From a checkpoint of a small transformer trained on Wikipedia: 12.2M parameters.
MLP neurons of a small language model. Each row is named by its layer, matrix (up: input weights; down: output weights) and neuron, and shows model dimensions 16-79. Each number is 128 + 24 x the weight over its row's rms, rounded and kept within 0 to 255.
After each neuron's rows, "fires on" lists the tokens most often at its 100 highest values on Wikipedia text that the model never trained on; "fires in" lists the words (lower case) most often at its 100 highest values on Wikipedia text that the model never trained on.

L8.up917 [146 159 108 138 122 100 113 148 138 129 108  87 115 113 137  89 158 188 158 127 113 154 123  93 130 139  69 125 136  88 135 120 128 123 146 129 135 137 117 133 173 134 157 101 140 101 108 118 135 103  99 179 118 128 141 157  91  97 118 112 127 145  88  95]
L8.down917 [110 114 100  94  97 122 136 155 111 139 139 145 132 159 161 151 111 180 142 123 129 144 156 134 103 166 167 134 178  91 167 146 104 145 125 138 127 160 137 135 161 128 133 108 104 171 161 120 152 125 106 152 138 107 141 152 142 116 138 146 153 161 129 148]
fires on: " he", " him", "il"
fires in: "he", "him"

L8.up55 [ 90 159 138 118 135 134 151 129 169 168 149 109 143 119 104 118 140 137 165 116 123 140 128  95 127  98 120 139 144 124 121 147 136  89  98 161 157  95 155 114 103 188 189  75 138 133 133 140 168 168 114 138 114 142 117 133 162 116 125 144  86 136 122 143]
L8.down55 [114 131 140 145  98 134 113  99 130  87 160 179 114 128  92 144 129  79 125 113 156 183 155 141 131  97 124 118 118 141 116 116 154 106 136 152 160 167 112 166  90 148 161 110 118 139 125 148  83  95 131 129 146 141 100 122 138 139  97 127 109 109 131 107]
fires on: " an", "ri", " a", " Pri"
fires in: "an", "a", "any", "private"

L3.up681 [135 178 125  94 130 136 145  86 102 131 160  92 108 115 133 103 158 108  80 139 131 108 176 150 109 100 149 110 123 128 201 122  99 130 128 101 115 128 139 139 113 137 118 122 108 192 109 152 129 137 121 111 155 121 122 145 100 131  89 147 140  82  83 157]
L3.down681 [137 105 140 163  93 158 157 153 138 126 139 107 120 142 175 149 113 114 133 138 142 113 148 145 132 162 124 121 133  58 127 120 151 130  96 163 117 127 156 124 154 154 109 173 115 155  91 146 143 134 150  93 128  93 108 150 109 122 120 147 124 134 185  64]
fires on: " on", " in", " to", " until", " and", " for"
fires in: "on", "to", "in", "until", "and", "or"

L8.up854 [135 155 121 137 104 167 156 133 144 136 143 140 123 156  88 120 137 137 124  98 123  53 150 156 106 115 122 175 113  97 182  97 140 157 134 128 123 128 132 117  80 131  93 139 140 131 150 162 123 175 105 150 121 159 128 155 107 108  81 138  94 118 127 132]
L8.down854 [162 134 174 168 125 143 123 150 124 150 117  93 160 155 161  94 109 138 142 151 187 110 146 127 138 125 142 161 165 137  82 127 137 144 100 124  93 109 134 151 103 117 104 156  93 114 107 164 150 172 150 126 110 118 101 131 111  97 151 176 110 116 125 172]
fires on: " and", " to", " be", "u", "my", "s"
fires in: "and", "to", "you", "my", "be"

L7.up945 [158 158 138 131 189 105 139 134 109 111  66 114 147 121 111 163 162 140 115 155 123 143 126 120 116 137 145 143 142 144 135 116 117 135 146 131 113  69 117 131 130 180 126 132 133 122 108 123 114 109 121 118 165 102 108 141  70 121 136 124 133 154 130 148]
L7.down945 [141 175 135 114 124 151 114 123  94 129 153 105 116 116 170 118  51 156 149 118 126 131 146 156 144 101 109 103 117 120 131 111 129 148 143  49  91 150 123 104 122 108 110 137 188 129 138 175 109 153 115 143 140 156 142 121 127 140 130 130 131 138 119 104]
fires on: " to", " in", " of"
fires in: "in", "to", "of"

L3.up964 [100 140 186 142 139 112 132 149 105 132 108 132  96 136 159 132 133 113 126 154 124 150 140 119  96 131  85 106 123 110 119 121 139 125 137 120 100 116 151  96 113 134 102 154 127  90 180 121  98 102 100 174 116 135 149 140 145 113 116 134  93  93 119 134]
L3.down964 [ 88 121  86 140 122 145  98 128 166 131 134 113 169 116 131 139 115 143 163 172 120 150 127 133 134 141  80 147 122 167 126 159 155 102  98 160 142 115 149 121 168  89 195 151 111 106 119 136 133 130 160 135 196 144 112 132 150 152 167 137 164  93 101 119]
fires on: " was", " been", " ch", " received", " him"
fires in: "was", "been", "received", "him"

L3.up581 [ 95 111 117 105 119 140 103 105 135 147 116  75 138 117 119  86 131 147 121 127 137 151 127  84 128  77  96 170 140 165 150 165 148 162 102  86 134 115 110 152 112  98 120 139 137 129 141 154 145 113 153 115 131 117 150 182 123 138 116 139  99 148  86 116]
L3.down581 [116 169 101 174 163  87 103  85 100 159 110 108 137 125 127 122 147 133 141 111 114 131 166 175 108 141 101 129 121 134 127 112 106 123 143 127 143 194  85 147 177 143 164 119 125 199  84 116 105  87  94 128 123 147 109 142 130  85 129 109 133 149 121  62]
fires on: "After", " she", " before", " he", " after", " She"
fires in: "after", "she", "before", "he"

L6.up828 [150  79 139 153 110  96  94 133 143 136  90 127 145 161 115 124 156 153 123 111 159 130 128 111 164 119 167 109 138 126 123 130 146 144 103  92 109 110 102 151 158 139 110 143 133 178 117 136 105 148  92 132 137 144 120 142  85 175 193 120 160 146 141 165]
L6.down828 [119 139  95 126 122 103  92 152 136  75 106 145 120 109 130 167 125 134 149 130  97 147 124 133 145 146 122 161 122 128  80 138 150 107 111  92  97 151 154  98 210  99 130 130 115 105 125 133 164 103 132 149 170 120 116 131 166 129 147 130 137 132 116 130]
fires on: " the", "th", "y", "ce"
fires in: "the", "then", "length"

L11.up1014 [102 108  81 114 163 121 141 163  96 119 113 136 104  95 115 128 131  83  96  89 193 120 102 163 123 132  98 135 125  92 126 137 106 131 121 159 138 144 121 152 130 190 167 119 177 106  88 113 119 160 125 153  96 107 111 132 141  90 100 130 114 156 100 113]
L11.down1014 [168 184 134 118 124 131 151 133 139 110 133 112 124  96 126 110 104 165  97 132 153  81 135 135 157 135 102  97  88 102 110 148  86  92 114 142 124 146 115 127 110 138 145 131 121  99 112 135 144 142 120 150 137 160 158  66 139 103 124 205 150 123 127  65]
fires on: " an", " An", "an"
fires in: "an", "any"

L3.up49 [123 134 117 134 152 150 107 137 170 111 130 102 122 142 126 164 137 137  80  95 145  83 161 107 149 153 164 119 152 158 167 118 127 103 149 157 101  88 151 137 103 119 163 145 142 117 109 113  85  83 121 109 106  96 128 137 122 101 120 165 122 151 105 140]
L3.down49 [140 135 107  92 126 127  63 106 108 141 144 160 148 140 141  97 146 142 120 125 144 116 109 140 140 126 116 157 138 135 108 131  78 185 118 126 139 108 153 143 161 118 134 146 121 149 139 169 167 158 116 143 137 123 123  90 117 110 100  76 144 118 147 129]
fires on: " of", "u", " to", "on", " before"
fires in: "of", "before", "to", "eventually", "following", "until"

L7.up773 [137 100 134 106 117  88 119 122  92 149 114 132 118  73 125 143 119  76 118 115 126 151 131 146  91 112 117  70 128 122 102 124 125 152 155 138 175  79 126 172  65 124 161 115 148 131 113 151 115 129 123 145 136 147  79  88 117 126 124 127 126 114 105  91]
L7.down773 [111 166 116 141 133 144 127 127 137 112 118 151 109 120 116 123 178  91 143 176 147  89 122 143 105 145 119 164 123 179 154 117 123 120 113 142 147 141  87 137 107 178 163 122 128 121 133 131  96 106  72 157 198 104 155 137 101 143 155  84 106 146 110 148]
fires on: " with", " to", " of", "ing", "el"
fires in: "with", "to", "of", "alongside", "about"

L7.up550 [129 133 156  95 166 122 132 154 109 119 134 151 132 129 136 160 117 103 152 119 116 119 112 157 148 149 145 186 122 138  97 143 142 148 162 127 131 111 107 115 136 175 150 141 156 135 125  94 104  90 108  77 143 138 122 132  91 102 123 147  97 165 166 104]
L7.down550 [159 144 110 164  94 146 143 132 141 127 126 116 123 101 128 130 138 120  96 103 133 137 122  98 102 129  98 127 146 179 128 121 135  79 133 118 101 146 159 124  67 144 134 111 129  97 190 117 132 114 130 122  69 139 113 121 128 157 120 139 112  75 118 125]
fires on: " to", "g", " To", " for", " as"
fires in: "to", "as", "with"

L11.up545 [168 123 131 145 127 144  55 122 109 168 145 127 125 128 141 134 149 150 104 150 162 157 165 107 128 122 147 117 134 121 143 139 101  97 177 126 156  74 114 115 112 133 131 148 120 211 113 126 102  67 142 150 173 108 138 116 138 106 143 130 102 101 130 128]
L11.down545 [ 88 148 134  77 136 105 103 105 114 164 117 140 150 125 128 111 101 128 130 156  96 118 148 149 163 124 129 127 116 110 152 114 111  79 104  90 122 101 118 111 160 107 157 146 164 148 207  83 113 117 117 142 101 135 106 122 119 143 130 126 142 156 117 126]
fires on: " to", "ca", "out", "ta"
fires in: "to", "without"

L6.up354 [119 145 148 155 146  96 131  86 123  86  66 172 128 146 136 153  81 135 120 136 159 165 140 140 159 141 172  57 109 140 127 174 141 110 158 112 136  92 118  96 143 136 117 114 110 110 125 118 117 127  96 204 158 139 145 140 131 137 139 142 118 129 117 142]
L6.down354 [107 142 173  92 106 156 140 168 129 136 128 141 131  85 122 135 138 163 152 130 155 127 110 130 121 114  98 132 111 149  96 129 144 122 126 161  86 154 115 104 122 146 114 104 155 145  87 117  67 158 133 142  92  99 139 125 128 110 128 136 138 158 123 142]
fires on: " the", "er", "c"
fires in: "the", "they"

L3.up706 [167 154 173 151  90 167  96 130 134 132 113 109 135  99 117 145 132 140 126 112 160 145 140 174 137 143 116 114  96 119 140  77  89 126 129  92 126 105 127 122 125 130 143 134 133 157 135 158 140 124 134 139 109  96 118 159  70  74 142 111 118 135 127 125]
L3.down706 [109 122 135  76 144 136 136 144 106 139 133 118 121 150 128 138 128 123 135 182 123 123 116 169 151 118 149 120 135 154 148 148 111 127 105 143 148 128 105  95 156 107 105 110 149  66 136 125 106 124 149  95 124 164 137  97 170 137 135 104 107 152 117 130]
fires on: " it", " to", "en", " him", "in"
fires in: "to", "it", "him"

L6.up916 [122 131 112  96 136 112 126 109 107 129 157  85 102  91 116 133 139 121 134 162 162 129 126 136 117 105 146 139 106  68 140 133 140 138 123 124 100 164 129 110 114 120 170 105 125 110  93 124 174 148 119  95 115 126 102 118 104  79 151 179 119 146 108 163]
L6.down916 [ 96 180 126 140 106 109 106 128 138 131 149 152 130 144  83 152 124 161 132 126  91 144 148 115  91 123 148 109 173 151 141 159  98 122 127 148 156 121 137 122 119 133 103 100 111 101 126 140 120 151 138 162  76 143 161 130  94 158 103 108 149 173  88 157]
fires on: " at", " pro", " of", "hy", "y"
fires in: "at", "of"

L8.up14 [111 151 186 113 165 117 100 132 131  79 127 160 146  88 141 161 152 144 146 144 105 123 131 104 141 129  92 125 161 117 137 142 179 174  97 124 125 122 137 131 116 142 137 101 125 141 151 155 164 159 116 161  59 152 169 127 112  83 153 115 129  82 135 129]
L8.down14 [122 178 145 132 124 131 149 142  96 164 162 108 118 134 165 187 108 128 125 117 112  94 105  96 129 149 145 106  93 111 141 148 155 149 139 120 120 146 135 130 123  73 154 144 109  98 105 117 104 155 118  95 148 184 137 123  62 146 134 137 111 105 174 108]
fires on: " but", " an", "o", "lo", "ri", " which"
fires in: "but", "associate", "an", "associated", "which"

L6.up849 [147 160 111 165 136 142 145 163 132 103 107 122 149  89 108 111 147 166 132 120 131 139  66 130 149 122 115 147 102 132 133 124  84 128 108 106 139 143 124 102 147 135 152 125 124 130 139 151 140  97 114  90 156 108  91 106  96 123 141 138 129 167 124  95]
L6.down849 [103 158 153 151 182 121  98 132 130 121 129  99 144 149 139 131 110 121 152 118 161 137 139 128  78 140 178 143 161 101  95 133  98 114 188 169 113 142 114 127 121  80 134 158 127 102 109 128  74  93 117 102 123 131 165 128 128 122 125 121  60 113 145 166]
fires on: " of", "ed", " to", "t", "ing", "d"
fires in: "of", "to", "t", "could", "should", "worked"

L5.up108 [119 161 132 119 151 137 112 177 150 112 141 120 168 139 113 139 155 149 125 136 132 120 123 119 116 168 101 127  84 124 126 132  77  90 118  95 154 182 141 165 133 110 120 113 107  74 127 137 100 142 125 120 108 165 130 162 141 181 126 173 122 132 116 101]
L5.down108 [ 71 144  87 111 168 148 134 159 106 132 164 148 149 130  83 110 141 110 125 148 196  98 117 114 167 112 145 131  92 116 106 137 119 107  90 120 165  85 119 162 118 164  97 162 163 124 143 141  93 139  97 135 111 112 135 162 171 153 104 133 113 122  75 118]
fires on: " or", " San", "an", "re"
fires in: "or", "san"